MLP neurons of a small language model. Each row is named by its layer, matrix (up: input weights; down: output weights) and neuron, and shows model dimensions 0-255. Each number is 500 + 25 x the weight over its row's rms, rounded and kept within 0 to 999. Numbers have three digits each.
Before each neuron's rows, "fires on" lists the tokens most often at its 100 highest values on Wikipedia text that the model never trained on.

fires on: ".", " of", "am"
L3.up872:535494481470495467474524531520524500532472527552493460500531478494518511517530528479513515508493500476472506475448520500481487509509512546541478505483502508501465438513472520533522455481503549496513498510538495512502500490448479512506500519493490518515458533487472462481494510511554494550522491521449519515520484489519500525489463453522528501526498482492509482499517509478483525459468473490481479538496514532529499501508502512500531512469509494481497505467482457439469525483540471498496506524535512557511510515500494511473563546487532509486482439534547522455489447538516511489514521508523479526501480509504514518470514550515516518477523503464512491491503503482506515498518522457502522533481498492477490521494460522543476539537517473485525505430515519511541513473503471
L3.down872:496557479504485491480495512533505521495554477457551524480448513494513494516493454496500470485516486516513463560535498556475509491507506512520553497488468462492469541505523537498512495502532484538484501466547501493467479501510495504546466504485519443500502505498485496476520552508480544505518549491495507526487466482525508466517499527509517459468514490479532499497489460495512487508511469477456531495489445467536497489535499476497532476512540509499527500531539550517530522496481500532482482463537527533519456488525524513526515497509480544506492536493511506472475518481496480501515487464522481498475482469500539529503495501500479466499488496496558475497522476537474495499470526505485447512555513545489465517501478490510532480499493528497482500498478524485479466445547484

fires on: " "
L3.up57:512503486516511492468501489508495467520493474505516522523498509464494518489480468492496575522468502502499478488482559523454528458484498457506464516519490480536524541476478443479476450525501453470481511407500528501522488477510478518473524495529525475481468475517547518502523486503494506510491484469498469453438482466494514503485514528483488509484486511501457479468446509513498494531524487511475507498516523542517510492460476519496526464491523479507513533507485572465519496471511503521537517519462499484491494492501453467514500517496501515479498492476540518482504495486496558480501534499533533478478510507513507541502436485516448496492517473509525508506489480507482490519539497548474533506483443498529505537463513477525539512496477492482520467474510513490495521533506526
L3.down57:473485517503513483496505491489501523472514458526470499485507518551482485488483486510535451499456505523448506507508506492504454539540503490527506514495478502472488493530525530525501517517502513536505485481520489506469471530524537492479514537526463480488464500487497485519523510483503475539554501530528514508530464514512458459526468449507522455476539466502510466504591480516490505502510478506494532474502477494531469495505495477536503507516501466475496499452534497521466477545498477538487530471523518485523498464528474545464472474525498511506525530446460471492494536516486498505486479520509469515488466495476490481467520523486527494548459483503525466491535518519494530485460488499494494548485444478481529452550498488514452479533511485535489514487536490530499532525502492

fires on: ".", " main", " great", "ig", " of"
L3.up1:532475531485514472496514484535495527510529494496473471512449469492475519465522499456496513477449513451462531482480473495507465508496495487495516518495515459490532505493477482496483526473461485508483473477485494475517494538526512507525490520489487476488473435480532570508463499530541522544494482523495519479508470532498500522510509527497516519510503499507505494516515517470525556495521553514509508500535487490516487496496524512517537492461563507526509509469452521485478526494492462525493472487513480519502460498495490538446480541528508525533452480491526517508488472495468507463503485516469506535470466491479511475509518512464476515484506524483512540549487536505498499471523467496507547471493449470509558526500497527551519461517453516504505486479528489460520490458519446
L3.down1:494498470570520506543489512513505557482469526477504465527455492551518469539473510520487537486455493502564516517503496510499466507483504486528500547524497488505465485511477499486471466486499508502535525568551513501493493523512499496489507512479483514503500512517483483500523497506532529496502528474548521500495463514495461524517516505514517508497515503500509475505506513465497467498499488510451477540512457483522496513505519516514583500510528483564478537486503493511532500478531454497516486487530557483517487504502484506501507460439532488515458514445508483505545469473510490459507500509475466505497484479487471483483506502552497494503475520513487501520503507525520524537448502490499531511526539459482507489480469477459505481520453500487519493464494520507458461537432515

fires on: " it", " It", "It", " film"
L3.up866:509510517476489483490434517485507513529477441529484493516514499518502520519496518507485500541477494512501516509515514495504472504490495499510502558478487557540486524539493544534515480490470473462477529518516481489520486540535482539502526482525555481487482524519509520513489472491535495554507504542512457482552488509549528502510468526522479507485490529505516512521508523550516522549473490527499533537507495497507506451505455499507490500503503472470480560493475462502473492463494475511486514488523553533500494496543523497463541492504517527495517498501501513510473525505504569458503502529497524481545516457470506473491507456505474504508517483512493488472531517497482532481550513519496467547466524538518523528466520477466519502533524555485497526518505536554496499469469504
L3.down866:464552499501539511510549504525488462539522516505523503477500430490478511444499508487495511524473506487510469517514520502479521471522494550481485476493466453447481483471471522451503535479507504530491492500500513452509500497517469532533460487527480492489493473480518416539534482509453492539489485450504507492480493517449518513513509515491491501504501487501500474490495493477491497470530501527526535488494503483477484524466513499493493500512475526546520503503485536570494451497494477525504463492479513493504515452487540526503525501517495472517564508466481513494504527495520493539485520494474481515506450485515470564510466495449476449477502470523495493521469518524519497490476467503531514556493523533491448492511502475502533534508525481482501478493502518487531495536513484

fires on: ".\n\n", "."
L3.up208:476465542536466494504483525453493488546524491512499505469505510502478485555494522485509490499501478576504517487507554483523488455509478498472508541511472519508522445477482536511478506509496485501506456530524515537500503521582502495496536496498536481518512578483489471526489502513529513553440507509526526516523465481490506475469529524486460467469538519480504541466480516510494479509471485498520513519556453487505486494526514527507509497500513515496497502465485483492509494477494479512480506530519502473482502483522512484468473514555497526471556499473515540494542483488490520490469449500472507511475477498492539532469451458472499510517480513462454474484472514497493547533517476507512467518474510477495531507468462481484471537489513462530502513513514512489504494502517504
L3.down208:484513493502470465466446531459482482511533466487533500481486500481472460569492524477522519481518467542547486516524501497486500439500498521496511502490466526482525490447471528505474511538501512504531503501468528500500472529597494493514557518518512502520477503504484456515485487527513528497481525477478515503488486489480522519496521519515498463483514543505485462517441508524454467535508476513524511494517463475509516500515489490521483448496502521470501516501522487468508516466507442528458500516537538450507507509536481514517456492500470516502540486508533521505531488519514498490501487534494517493491474491498526555504448488483472480497490554492469480513459504500491516515495514515525501498500510507518562506510462470444489532461482489524487517491499490514526466484538466

fires on: " be", ":", " most", " all", " one", " it"
L3.up289:490482502488525474490544550495494501525497477482535489491507491520503518538563494536497481454558473520484523501442533518483512467483530527504488496463499490524503484503480504488517487533498477515502563481508483505526493515526488464498510496488468491503484485469535540522472523540507499508518494481506483529542509514488528492517494510517540538508469498427501522470469492524460540559500486534485486512541475502504507529486512522501551532489537499486484485475527480503513450524526509551517473513480486474473488481477511486469568462480471523521524524524510505532496520507531571495523503532570492461547500499497464528508490507503470488514506534492490462515553452526514498506466521493474489520464496457505482534491507506533516486496526509516495522528485507529520491506487478
L3.down289:485472500463449503522494514471499512496511466536454439501504509512539477471554532519504505484500475501496454488529479517517519525497476510475482492491478488532496502505470477534537513505485473499477470468524494498518520461484517494564524469475463494479520492538497537498455523522518443540515511503503444467494500522507493497487507499498509521514469485546486497534488514514523517510521479518526489496529579498499444509501477510486498454433515488537529505496457519513493480466502504531475449533433512510491521516469507492499474475533487495509534482478507469500545555511482510493499481508550507505514503492492503526516499517511471517498519484484501501519485480472507540488498498521553472513499493557496459433482494469556517493483499499538510494514522485502552514496530504

fires on: " he", ":", "10"
L3.up177:475484507517487508469539526550508531505547502492518519514486492514459493482504489491490499506480490533474475525514465517502515516542539563495476524472500493483554504498539482513501506544490502503492492509493486523493502483505470495482450513550484514465479489482491492501465506475476489530523490462529468484505460477488495453496440491495531464523485518470510501489514522470466472493480520504501479504508521471523470529505538475501478503482492489459472516473562475485517474527500482520513508498569536493485505446503518499534471467492504488528458464536527516512480479515525512506453521522502505554517505483516494485467514453514490494459498481503456452513479520463503480519537497506522485533499577449497462529520508529564505493554536487471534508493468505481508506468493484
L3.down177:550501509509501502514544567492513528520485535467471481488514516512526433492498494475478460485494477467497502484530510489519497531476520486519527539541534489504517529494482518516477483502519529522539490522495518503476504510514521463534553457511548524483497491477496536469540483559517504533508540483489516515519480519487480450539477519503472510538516508483489467487483492500480493513510527477498468500509489488491493466505506531527501509452506503490479526477540511472495503493563470499492477506478491495519497456556497517543495467487484535488466515489516440524503463495481528460519535497472511447524528496526458553492516524495489496494501506516489461492520554501513508499496523536502500495485507503454511507492523519493462542511518555452553522536527512496538513534540528

fires on: " ", "p"
L3.up751:539571540501500522465468480491499516495470527566527533528501507495496524481481500478492569479476516523511494541493507509490496467484440505461486506468494540489535497461486508486508483549473559490458511487514557483512515514521481512505524523511479505530567495492504494452496517467520508545498507489517439538504501504495505515515505519484507485486500523520490456464487482452473495500475492493473527475499493482520522462467524528515476537486508500437515529476469492471491525508532525511540486485490474483491472458469501521510496505493493500489494497467496540493491508515536538507474475490494502498474519473520495517489475469501423476496490519453510534492493520484507511487506470486498572503528493510488468479522478467460457505489542504536536519476472479513497521495494527
L3.down751:535517522491509504498493544503517506464507498495494493484476500489513514549500474478516513513531501513494482504518513519478493480509482498484493509494479484503527478457492499494517503473493505489483469508516520479498520490495516507478545474493533475490504478520508441469494519488507464500467506498549457509511545474475486529520498538461495508475507486518479562441477515502496467514469471488482548479490508496545519511506505558532470451553494507446504514494451486485518524520520505536547501498556466456468482484505509472480540498479445481536503495475509544497517503517478479522511486484539481569463489485558518511482500477451505505454510482480555492532525494503501468527528483482526528517548514530499491540558477490474480557543512506482509486500524469511491471471522518

fires on: ".", " is", " ", ".\n\n", " '"
L3.up959:525506509511515495507521505495523472513560493542521497459481510483502505514558514524556543491512500494516481484473539530497526528497436512512492513476444483506528540488486483499486492495478464506521465492511550502520457500541483504491561495502507441483537522502532524520513497483546514533480509526490481506494518517468504532468517521507499506466508484484495469514510556492497472485526464477523514515495486505508485489528488492466474501480488572479486492534466527528493529520500522485484563501501512505512514516538505492493543503532474500465478531484469570523465524522490495489459488478504513519486479530463498503494488451489472528503482537487497510499505518506455481493534505492551538487514489493494499452487467473519525511568520465519476481491453502501515506453482456
L3.down959:485482486455497497512520482480509503507487484507513514504564447499522521521462493515545523449503517501482523486487510481512506464499485491469526500518490527522512488511515471477528510496550496506440523533463512491515490460533423479481507552552467551460523545478505500517487517491463543466499520472457469495496445502512501480469491491490501492545447470490449502494466481458475529487527547514494522491502535479563512511478557528510520508497496469511508502518472474469515484501531511530495515516486487443498492521475498522490517500500511500503483482493520473466469497494487536489485537500494478490491525500515507485483472473499496505510489508486524476503460491488516510484527495492484502457556529490515531476561517473526530501467499557438486479507517542489499501494497533

fires on: " "
L3.up464:477478534562486510488459488529495493474556492476517490486477502491464514508486546531460473538506497492500495523483507478576511500469554485503426514531463481514493491496480508538476508486481488486477478484505496494481474553467491534503510513499483492486489501458494528483525496497532492509492484472519478456486493475511478515520503539515473506541456518524543488509485495494503515522516481504511498518515495504506458468512478484494492504500502533491538506466478507497526491505509477545455500510503495500529490488512501493467517486480513454464476479498467526557458463491487525456511495464532488510543475469516494513509490518520474513464517466563516483523542528484517501450522501445536537511452455467526499509448515502503534510485523478520516465518496446476471543490490539
L3.down464:427476498485484501484478507499530514515493534529507518482488498486551517470519514508494524511481526513517449504454458476488506506502477477521536501497493522476501496540504524544490475521497515518543507514471487536477514478484533520488496524469527485501473485527487555514501460454531476490482543552528493496513487496442490499496549535499466501501512513505469509523512502499490497537517521468486546487474500506496472491506558504491516550495534470501475475538508512512473502449499539466489502475481494507481481505495561523480499466511522499481563510519472501515504470444480522500500527492514484573471498449501473522503496518510534540514497473472442479508481461455486467529527519490526483509476475491522493494495520465494507494532510494508450505515470564481457507478489489

fires on: " and", " Middle", " born", "c", "b"
L3.up97:534544509509444506543475495503531488526507519546492465550446524493514497476534512507468522510443509488497524521489484506531481492506525461484488507510485527522491470477524548499460525494550546515513561494469516515530496491516550514521527517503478472493495495538479478494487488519508497489503546476484473515511509440479523492471485510505505538478491493504473486526521494458503488577505509523513515504522514516483515490475496574542493493491465480500497493516475477442507471502468495538479500547530483556527516528456528494478505453487514521463469485542492499508498467481484497491514486464511463481483504501457494505507516564496507519481467508522534470465493486480504489490518485497511528502497506534515522502523499556552536513492519485514491478468482484539471522518518487
L3.down97:477460488501512472496512489470507502507515448482500522509496496535488488489490522498489477463520475473521540548480468511507477505505508526505492512533523505471506493482474496499490509499487546444470462535490480537452510544501458533479540470493523484503505525458507532514491471528494468535507458462547461526488477481512488518485451495497526518493487496500517517481444533469520496494472513488434515506473516451503476498495525492451496487493489494518497504510483490526474513511522526514502502497467476555469479497554497485508514568519551439507440507466503494510462479488459512520494482526462516468523491537530495471482476478501527460483529506517447524521474482457495521494512489498494463530496506550525517501503544477538458555499519474516515502516515517506487514487514517

fires on: ".", ".\n\n", "\".", ".\"", "\""
L3.up994:490498484512536499507524488505521477512516467499517522456479525507508433512560506515548471465528482508517470567515521508484504503469504494476485505499469483500517506516508517476473475567511464512472490488503476535491499455459477539509544522527485457474482459473491516508480506528481526511498474515469493521510494512448492503483489544477479499486547503561518491498541508476517499493520498487504514521500487531500507497538511511460531505510470503503482446491442483508477506473531473506453527507534530477505466543527543448452535505462524461482487482502481525483474529465519509470489442519465502499501474481513517518498506486534478509541497519500483504505496480484531515461531485480485496511455499439490488467476481452545499516491499516487468474496478476515452500504478504
L3.down994:491485483504532515479477551486546486490529481508482497513488466468540481520467531467515513518494535506498483490515520475491495460543532484445496485528479508510513501490563519528477534530523435479513479536500477424480502463517477525511528546477499462500506501509496492532467497494461512498481520474516456517510473474464458503452514516471472460462489470491512551517483533541525441502500495473519505466544525500509485501536521481502473519478448457490503467546518506519524498489532474518521452510493504492516533484517551529477519519496429519488529536504476492475492476483513508507488520474512480485503499519442495492503478479456466483480527458536485481482467498504484503492486523511517531525498519502498528490496469487463478469480491490525501494488499511486486524503525531

fires on: " ", "20"
L3.up584:512526439443507473477445506478509511521480514518535474488453491452518514482478490483518584472481491503514491474491478467494501518496460502492505507482526465511471478514458520485462479555531503461484509503498497562471518460511459478484521489513500465507509507523494524474483503491495510494444501491503476512510509508508478538475519479518489510507544508499467505465484524513526477514517512472454499454498531485463476502463509586509460512503510497489526500434486526509468496518512503481514532503526521499530480472478467516510549515484468480504548543489477519529486510503451540505530487523474548507505502473503520483501481475503496481498506426501519511536518500522500473494471473472495498523486525469486498509494502470516509546462537535528503522491475504509522498470532505
L3.down584:519471463477522490485481494505494496503501483507527489487486502507505485477499517522500555501505505501504466496489488527500508498487494464502475531517483464532523484472482488511522509548541488494458465533518514514517455454471542516500523491475493485471491513564494465461484517512594485560499542508509534573499507510530466483450554466546551519502475490512505557502514510496487503534508477526522548498512544509518470517508506498515491524528469485468529526480471503495538527507562456503494508441522498507508490500516471507508502538477496535484532482498480495495513504498527496493503504503556484458470518490504519484471502464488492492487526455508545486497485501478450462476468489465520529511463499488513514515471520538496525477529494506553474467510483507512481513490506516

fires on: "20", "th", "/", " ", "-", "ty"
L3.up887:526524515527505495485498530511497466504545516459528460498456492469494448526506528494532545513519492500493535563520469557496467483516538513468471501487451541472525551480454501513475510503489481501507506495525478513484511520541479490471529504523567513465532462511516543459486542459497450538497516489497509496469494484522509510509468485500493541531432515511490490512483493474489545495484533496488484471489472436509478464470488479481524489482527471489502492535482480462453507491500513477485527522539509506506475528513449527487531474470533473500507470474479511468520527521505508516520488491490493492466506493510499500479533488515506455485507526498526459502475515539475494530496491485486471554489483491531510438500522478484497514509517518463487473521482545500493534487508507
L3.down887:415485457500518482500450510524519547437510519504489478532510483563458535470491474516435529533519513481498500506505498469531493471542443497511490505501506507519505492518502511506464547498490541475511513512492526518490470467498508547533542467503516466506504547538508511528492498515505501500519479523510488518492477508466482491463537488535527518511540522497513535501516445481506492470487489495549503529525477518490500523480504462460538508504512460461486518520480499508500518483496490549495517485525507495500499498504498504489464494542485522480460514493515470504504529459499482515479474521511512520510490472465526461560498524536516498501519492466465531504451482455523529499527487493484493502519445485473485497509518490484482445513488436532506509464519517496471501523482458

fires on: " ", " sent", " post", " viol", " inv"
L3.up1021:502500514524501479498501477509478487489514456477517483460473468494499507528511484499462539486491500487556538499487493515534511538504505517511439513533523489507515506469509483482521485519481512556512481483455477473507471481564513523507566538487487457493506463450482521473501485514526486513524517490482508484524468518473497497474500534477497470527471506509512532502510528501493524474524495523464537499508540479546477484488507518532472508504457531462517532510510500483450518515499487513467539487458516503476482496535467535502489505491494518470521451500477541436527529512498501495496499483519462470503503490486483486529501499472499483517479490504547463437514536531502504508558534478513476514534541521494504482562499491540522480499528507434500496506489477468554495521449500
L3.down1021:470499509491510494474493547448480485471472495453528522545500522519486560475472508464518474502495467504497474504467491480500498511469478519475487515517441501507472501531493456519510479483467529490518516493503485508502525498515470490486522458464530493531471518486501506468510535484493526486514540520484478514495491503508534486517508469464503497502505461481504532483496485481467507510511493495505536501484490459472550464475566491509463497467493414539477489510483510488467520507515471472492463467523517494551548511465514504469505487492512515478518482519465488507526535519519486487531515467499476503476474492474528474506478493442518496514465486494537483481511520517531476449475497508460534473494555483465536480476511498531480453455521469447513487466507499513529492503466559

fires on: ".\n\n", ".", "|"
L3.up918:515490487487509468476492510481488485548545486510512489514513530471523504512470482489520511512502474494514512514532558512503541496509494544485524510469507490513492471514537524502464449500467493477483491525497544473448490496529487519517553538498517509486485492470451510489568510500541524529469503518498514480496493463494463493484479545532538500494505506538513491469460537508486481521489513531519508514523489479464473530520528501516457515470464499472468511534480498476528514497541474481467458514521554497499487507490538471486534491524549512496502461490539561528506505491510512477524486542472466496490528484496515523496497473492462456506544559470524491457501515509465520503533509482535461488489464485467523533502475457478483520463480480526517501469487560512518487498535518
L3.down918:438479494530509554498483482482512525472435502489523528455463512502470475507455530463522489525475512466513471504489540480510500437537500456481544530520515536528546481479540491528491481520527518490520500515505516476496489524482518499559494482485477501534529499544479480525529488508485459491475462470489500511486511533479517477523512504496462466517528480505522522516502515508473515506491512521493551498505479545543465485507480469479476467494492453516502513470515522509514493504519449512494474492548482486544491511544503513491515481537469525483515531511497491474486529491495472506521478517472480505529458491512499537492418507528501500520471489484549490515468496505512489508448483550524554483540538499456492475489484501507505475480508505528491476492518493493459501499528470

fires on: "6", "10", "4", "3", "7"
L3.up285:504520498502495469542493489488492485523522509492493527519481488512487544478476479486541478482543498502511530473466502527522527546546547506567493497501521467514515545487504502486555461501487542509481519487517490507521476519531469505484483512538495506478476462536439530500464455482489536502547465474524493537512479497493484478511466497462510557476479507512493517547461516484505487447519500523528460470462496446518494515508450496492513525547509480471481472508511460522512453534508483490494469503519522523506472522503496508492466520503512519481505484472494483458496459485507491460474533507501535454499501529509496452450475487530510536500475536447486536518484502443485468473525519499508475512503478478484493477498523481511523492529542510493492476474477485520498464489535488
L3.down285:470475552522504515507498506522562501461508480509513481475518513482546499498513510501511507508517517564480481474533480497516486522550492526555518513521463493487539487480479470472475447551516548496490474524521506492503501446530480520508491497525473479470454471492498481489491509481440495492522525520538495526455482512493506507512470486467461508497539501498502499525495468495496498508500525477502492510493472531531468510506509498520461499505480559503489491487507476482499506516532523516504492502487469509465497509494440466515496497479465498537473526455476455482525443524470493492516510529494504503499563501488467493525524433502513513494482533504525460541479462513524491516529546452491565472509573506501509458497515503508487533478476496505518517534471514508518535500505515

fires on: "\n", " he", "c"
L3.up147:529510485479520469484497518563517533491522467519505524495531547484492484509512525487470477468507486521479522465507564475518468497500489445510483483484481503490470501495506527520479535444531524497494533481481469501507474513525528501487526514471508504479461521485518506533511466506499515559466462491511445524493513471509534476520484524498502481480498499469532550501483510492490512506502483517511486545502465507514494513502517538527512481489516548504485526528524504541505555504467511530560514493538450485440502510561474479546514466494517483451511443501541505494461506514522540520484501496480465542476485468499500490474492509514519487486510440536522477518522493492512500497446536483516465462483533496479509500528514530538522501524478542481521491485478525483516534500518514
L3.down147:487517523489463520522529445475474481514480539442530478492474480473513501495508490539522441465466497501489487543530519545561499511506534481492506496493521506546563512477493452509496548491491476460513511491462493516488523483534457493480521482491487505527523489489448504498461524510504488465519507497469504491540512515458463508487503497542464479536480503492464482514512474499554507498531502508473487516458521441517561494486493465490533489458523502522504479478519453520495527520490507481464476489489473508538508453501535527486484522482514471461516497468522457522526472460536533476519474482506524484545505485489512503515534485504483496516499512474522535472532514551517527479523486481493515488534496516522508491472536497505523526515462534523494508492508476529514495547477503

fires on: " ", " In", "in", " Japan", " out", "-"
L3.up501:510452523515500500468498536479479509531504457506507494479508487498481500497501486495530479487538462473494524525457509500517467535507514467481510482531465561540501482474497481446478503485494527494492508534514530536486509513514495497503560466515548481463496520451490454514508544517511485517525502493431481431493494508501512477512521505454490504479521503525495480486520525532489485523465528490492486452507520503479533506521499472464533504485554457528496477507489493499438469493528492544487514501512535488480500502507474467530563519526488523535502507521486543489509433529507497478523499499494512483502525525520458503494485508481512475536502472525491455533512493525489502524508480527492472517508480519490551512456488502453515490545472474489486527443515470488491494438502511
L3.down501:503512443511504448517522509488574501456485533509528451533508516538520499506489554515465547487476505489492530434527503450505506474486495528506521527499564503504480496498454477508522485511491536486495539477507472465527542514455496517505452496506473522520492490545485528480490485482505511451498490529520511532459479477537471513472494511511502512495500515508470507508487516517494498512499451471498524534442455455501493525526487521482453514488522501505467518554492501525519509499516461463471478498508551531516506529511510470482449483504499501477491493499535494493543512467517466482464497486486502511478504478474541507515529483514479498511489513512503543468491506479502495496506487543538516497479499492474527438505510504499522495511519520537495490558494440469510510541522518

fires on: " she", " it", " It", " She", "ly", "ou"
L3.up27:512485494506502516516466478539501501516514522537490514507501499442427514469488519513482498498498461497479503511487474455509481477486508513495500449495514532575528535481491544507499509521484489493484477531521530492511527550534493510454507527527535536492494455510486496479492486463520536512556484520513495459429499508517510544518512498488465450497503484503474477518453488509517502511507509541480526505515530439504494460516490476518498519493504471532461471516519461492484481511506534516516509519511475483488526561479517496457497512503489495518492497474485478523497498553459544437490512486482501490457489453513520498531519491534500517509506522503450458479475510508521522502493481501495498524521501546465523469543528483488512492521504514476526476447514550518482473465507538
L3.down27:454505502485489472546489526469514522505522537532517489538492491505535485506543548500516488509511544494518521486498539540532505505523453492492467518452495468497456468545497503545473498490487522530512531480520508482439482456461494524550481465513508517494498493478514506487481554535442493508457507460507530505510504500498490494494472482514507513486508517484530516463488431485476513510491487465493504525486515481507506479498517518500473498468431473493528532510545520520517513502481510518481469495479525492476519482461474484489541484509500532473525509560485502528488507498490515504512481491508483527471524514491522519496503493499494549512443515530493516518547513525485456500485484512446503484499497443487487504489473518485477492511489472534465535517451448518490486574483531

fires on: "-", " an", " a", ":"
L3.up347:483514493517517528477500525564487506508517515541519479504524500497512494490472508529501445507500499456481493486494515525550501447519525535532486540492509510446464533460525568500458521500480489524512521543503494521527515509506471468499486526511517498503528498472542519470499502483485517546491516481527515498518475479453496522476507495456480544492487511524470436491520496510492513470508493530443527521561533474466541505488489502494500497479493493533491519519492501507526463478550495543520475502526550483499523498534529495523470507553511482521506506529481505494464515509512505548480498502500527495496443535480503524490490502461504502521494503447508494499525470489516517551516541489490496480479538545462492525510498495504492458497497487487529509500482475526559520497468426
L3.down347:507505499499500500510527515491490473491527500468465535498521505513465512521488488525508502548506495473489507519499477479463512471473540498460502517482530518458533508501455490522478547520495475539466516495451492505485497484502513484474489525540463496495567467491481509514453500481459488507528465504538506467488498511512495564467501502520495504522516491498463482525475497452501492512477451478476492521472490511490515491511469492511501554553473465523561483494460468476503526427460508528491515513427465471543465517468525501521536502503495528507518475507518474511465475477513480524495475519460540513549532517497503471498485529504512485494511490492492490500503500464493491461441532481522473509497534524511508470524515476503503464480534518472461480548498475519504492559506485

fires on: " ", "20", "18", "19", "16"
L3.up410:463535504475464483470448472490502482480505490532538523509468473501508524540540537521516524518450487530489489511529501513525497461487493492486499440477490515494485522491470500490524462506513503490431567500487482489528465468551465475522549495495488539482519485479563492523502533480515448507494485480503513501478533481458515519463550494508455479512509516544503505476496552480504467491516501510484490450515516507505460479460488503504479460513504489462501514490482504503475500505531545509535526564519504517474484482471527490518515484494476520527501449487492509499493512519490499485499493481509478507482512452515452567512520507488509503461491520545489518486496499520470503503486485481482531492481525459489466538506524510487498516485472538527518526509529492531537514471486566
L3.down410:539480499490487481506486544512528499505513507505529513431481476450480489503474499520507536500475533500484479476505483495482533493509526528510546524521537486467494551509530506512500464507563467467496539503507509475501462520528527513528512514481483523536493520540532493475526483482537500501470492506495532513525475490552519541488519521504480485535513469527497513521521494484502515552473512506510475466534522551508513544513487472530427463494474525516528490554540535506474447495515504480501509490517497474481487494535483454491509483482536493507512488459501513498481488450559481525473510479507438502498515484532503518486476528481454490521528516491495503488472484492501487478497444519514527538470515499498507522504436555488492524518467514486495496481534513518531464489499536

fires on: ".\n\n", "."
L3.up876:498503471512510505523471502502545473495513476479468507463507518476482475496492486474508479530530512494530489505527545477499533440518499520484513530539484531486523523455518511507464452464454501496497499521485527454469508551524487459503566511494499536502543545538500484509540509542487487504459521511478526443464494477516503511488501513470469502485495557507503469493503487518496481487501511542484529467511543489475489480546503489495471440495486505495504470494483457498559508471488484465514423512483522494497497482525488510462495539491493508453512509476503534480543517499521500534459447519493502535501537515512528502499483508522471486481484503466481534511510506510550524515525494507454465483490496541492546506500455477496481526493559477485508508484477499497511497466493524
L3.down876:503503513525473486490515521508477480509477505515516478497506478503484460466458504503517461492516533525502465489458531493448500506500502480488503495548444525478495509489518480451493529530542443525526533492513489506495493497491521551513568478527520509499447506538490435524521525488479540496466471468513522524493496496502497514485500508535509508489464490476488539528492492523477488476527483507520525472470471517504504541510510480516449447500474484499523463522487487480522514516498458509457475459539510490526537489501484465517446476497452525480507473487505521475489500508514487475539519562455511477523473447487528554470513521451476500511511519514508500523506510514500466490460534506508514484547448482502473488466523491506497499514459465531526527477475476518467476502490483

fires on: " ", " is", "0", " a", " was"
L3.up957:481541476491459494530505436477540450482466524510533482513476502496494536479488474464484520517511444516518519481546497475455511462518495527520507511538492498520501503504519493501524498518532513503468478482485524493518491461536500488531526499509528506514511414526515540499485513497530506498461501485517509508524504503526529486471495529468503542492491512505518507526469441513540511462477489457487474484484521475509454536504486516479463475485474504533508494502469491500546487483513526474535555510482526532460534457525485464484516508507491493488532525528568512520488521494494506492519530483479498522463493497499513505513406485473479508518478483449523516464525479506482476531461499508463514519502500523486500490539478466484544511473503545529486488475462480486494491501512528
L3.down957:515525515492528517459472508528459538455504487527499516515461501487496484510491510462478511514483475498455459481480508500474515473518480521492502499484440493503472537533504540487456536470502499466503447526504496492516485480504520505518523533476491478495530539512517473480512493452534472543500518492521514529496549504476480470483478486503547490481499499469547542501453459458489458486483481528462502514496492501498463501500473518545426506499478556491496526514456523484550512502520502466510498489530509524533483500481474517487502498534492486499550473467497520484482500516459547518533543502483491506496495475550506482538496463513470499465481501511505499458513534482516479513502487491518530566465514470501478506524452516491465523547550473529484517482489511521471487487514504

fires on: " ", " th", " all"
L3.up98:453504484471529484498513472511504482497510475489557495512478567519493495461526481495503524468531424539458513524455531493505512493516529464492500547498489510504519490513454508482466491514473477502475531501532518471485475491498522537505462515494502507482456460515502507459530505555472491459552511484504512470554491488487522502481470506506529525535472507498526522441466506480466503496504454468515503529516527493520506490460463516499540531476491545494528497515494538506486565470509536483493514499484502467485489522507495547504487481470486474500529474469519596520484495540529559487470482501539500509490488498505466499502497476507496491499508508504474473508485518504500528445458547492524489507489504490519505484504503513501504507496466534508523538521488532510491526496499539
L3.down98:513497414522498480493497509522503477500464493512498491503480491485515472510471520515527495496521489519430520494481490493520494479433535493501541535514456489520514465496471502492492517483498514527507539453545536501489492493512533493500485481495495515540499560481519474475535536497497483507495547482475470461587491519500509508478522523494467527479483499499550540519467538491458476489495464495490479508524497508522450498504494463524548477477508515498472502491521513528503505547494500515513466489481511470544500509551507570487482460510478539491499495511516494512520526487510457491533502493499464483465500491506546490555450516517468483482480497536540459491498477526519507506490532494519461488479538537481517507515518445544515515496487461522521512524492499528506511509489505